Weights of a small transformer language model: biases, 22107 steps.
MLP neurons of a small language model. Each row is named by its layer, matrix (up: input weights; down: output weights) and neuron, and shows model dimensions 112-207. Each number is 500 + 25 x the weight over its row's rms, rounded and kept within 0 to 999. Numbers have three digits each.
After each neuron's rows, "fires on" lists the tokens most often at its 100 highest values on Wikipedia text that the model never trained on; "fires after" lists the tokens most often just before its 100 highest values on Wikipedia text that the model never trained on.

L6.up491:519471513503490500511496575532504518467484541487487515536461511527455556530485476487509515485525476475482507489549510475512530511487502529488495529515507468517492497479540456442495508537492515496484515512511525519441499479464494506499477512471493514497482505542527485493486505476536520489
L6.down491:475485501500446503517462415499527499523517487521415470485513493502558406500493502482492502461497510499486501525465511518495470486511493458485508491506499491516539514464448494445512474500511498493515507535482498489516487515510524490460485476511532518484485497481498517480524523493530514573
fires on: "y", "ion", "er", "im", "tor", "pi"
fires after: "s", " S", "c"

L5.up216:488527514519471498492492524512502543498533510531537459438500482484465455460531506506509484553481506458491488485489538537512522507511462481476504483483472496518469557484523532480484504514465547498493481506500495499547502495459476488481501461486496471513511519471507498530505502487537472504
L5.down216:495500503464491503527471465524518480484579496516527474490488490517510559481505475489466472466467497525507543547492460491523526530522479488491505528511482486486468476498499568524489521458504482506473496480450516481516465489505495515484513511521495441529526481484497480457525460492508494499
fires on: "bu", ":", "ar", "man", "va", "ver"
fires after: "pe", "tri", "de", "re", "co", "ship"

L6.up738:522500520527522494521511552536492508508510523504500533492508512506487487510478468494493484531528479484507500448507501469511495482513497488519543492529515513502454514494496491493536454534475547494511523531525490490510486538479530529497519526496479531499503534491491512508553503474452518493
L6.down738:466458529515533510506485483490519528497510495475531526526488493468494493532466540548529472482470492498520544520488503504479490480436489521488516496499500495511467576520496476506522528523490485489512489537496511517506551545515487530507455563516499522534507496486467507500502492470500486492
fires on: "r", "z", "par", "mp", "s", "ic"
fires after: "n", "er", "ly", "mer", " de", "d"

L5.up345:478485528474517567477491497525540542502517471485490505485495543519470455536496476492483495487501505530451550503441532472528490518440488408513463501494506541511501564512483546483511509572488472490481480513536487508525472501542489493492498494550454480487492543486502514529468502490485507515
L5.down345:504533528476504513496494531505490482499499520491524531493472501503505540460517453529562540487518487522482496508497485489465534548498489515522493484431472474522520527484511454483517542490488454504538527495470478489495493483528566447471521532483521489498506475528495486470507494526521524502
fires on: "w", "j", "ch", "ri", "g"
fires after: " O", "_{", "o", "O", " Po"

L5.up677:509479514483490493447517522562493517459464470483485503491462553515472505541481472510484477507498508521507498482504467481532508465459559495509475512522496496552522510497524475502503498509489492510473527517561485537506482508527536519509516539479458469543445505476535504508494500510452506534
L5.down677:505515498523495461466480482500525465470530481531488485497542525519507512440498481523503433457520513477437485469483499470458496516493498496487533507492492530508458493489475503498481499471481540483490542482499485525483509511474515517518493478534509541510507500494493497490502469476515491490
fires on: "th", "ir", "ic", "u", " |", "un"
fires after: " M", " O", "F", " c", "O", " S"

L5.up347:473489543475504493468524533516502486487532477455483534461470532495533539456446503460497497498494485537440474464470518492510531507484472502494454517520501524514508522515494524524503512538535474493509486483574492494472503474536502476507521467474478517536479497507516480501508507554469467480
L5.down347:498488478474491490460486495497521462525498534497473500468538491453456510510496480529503511493506484501486538509502515523456518480539544519498509555517502533454528497509517504523485477504522525478513518458467528508481546496480533493499486499479495509482495495521463513505458489493526455510
fires on: "th", "e", " and", " first", " m", " four"
fires after: "al", " O", " his", " Ca", " C", " her"

L5.up448:486500512537443539491503476462492449495491525512498513490483518542504497524499497496486489507496505527477477534492500414524473485486497473512460467488484516500478498477514551529510470517517498495534504478508517512510449487476504501527531478496472507537474478504501511512534496516488498480
L5.down448:489548529470520455502500513495527521500509496495533504499475498499468464499566516458512540528514494487539517507554464525482503475495554491504475518501479531494474526487496523530505488476509496490501522493496484492453508482495478471467513504469524447443505465464497529492534529489464517521
fires on: "w", "th", "the", "hi", "h", "K"
fires after: " (", " O", " T", " U", "T", "O"

L6.up394:531514517455510507472497500556535495517479477507517492487525479451470518520491506438518491534481499465442532481480479483549503503498500490479534460477464486515514496562472474519505501495513512513492544509487510517518467487500524507495524492469492472527500503489518486512526485500441499525
L6.down394:466506500495517529554504509512519489460507446476490525546495508513501538466500493486514481446513495517519532499466466500463543480470490500508492502508480487488466513487534518492527520463468477518499523487520509522511532489517510482534536539509469528513502519526532513492463508515498486456
fires on: "s", "mp", "op", "r", "if", " pro"
fires after: "ly", "al", "P", "hy", " sign"

L5.up334:516472504478444544464483472518510519472470444546475486475483516473498512504478475487446518519500489508476477505501444467514514524475512476469449468497519475518516539506490519532519530542509494500545489490536530506519445491529487527502565487475463491527491492486500531510509495536463509463
L5.down334:508486488490507496465493497535454505493523510534503497509505503543509511489499478480538496544505506484478481490490568494482538519471514550474522544549490528524505566496544465507502507489500520493481479487509478498487513521498513458453511451531495499499488516502497473503560507535478496495
fires on: "d", "g", "w", "th"
fires after: " E", " O", " I", "O", " U", "E"

L6.up765:522444526534484450506543508523493529468523485489488494505481514533464501490464535490447504526516489504516541468476470467500503506502531472489485497503501522508498499510516496495532488510473484528497525482470482496495502464533535522482519499498503475530452539499531505499508495483486523503
L6.down765:513526452530534528536539449466502539453496550486444470485514499478477499495503456521488507497522502502452514494507494483483529533527511530482479437480555508505488471486490513485521512512499493517498527515519509485505465510511510470470478499475509495481488528505485516471504545495527534477
fires on: "en", "r", "ar", "t", "hi", "ul"
fires after: " F", " P", " ex", " f", "f"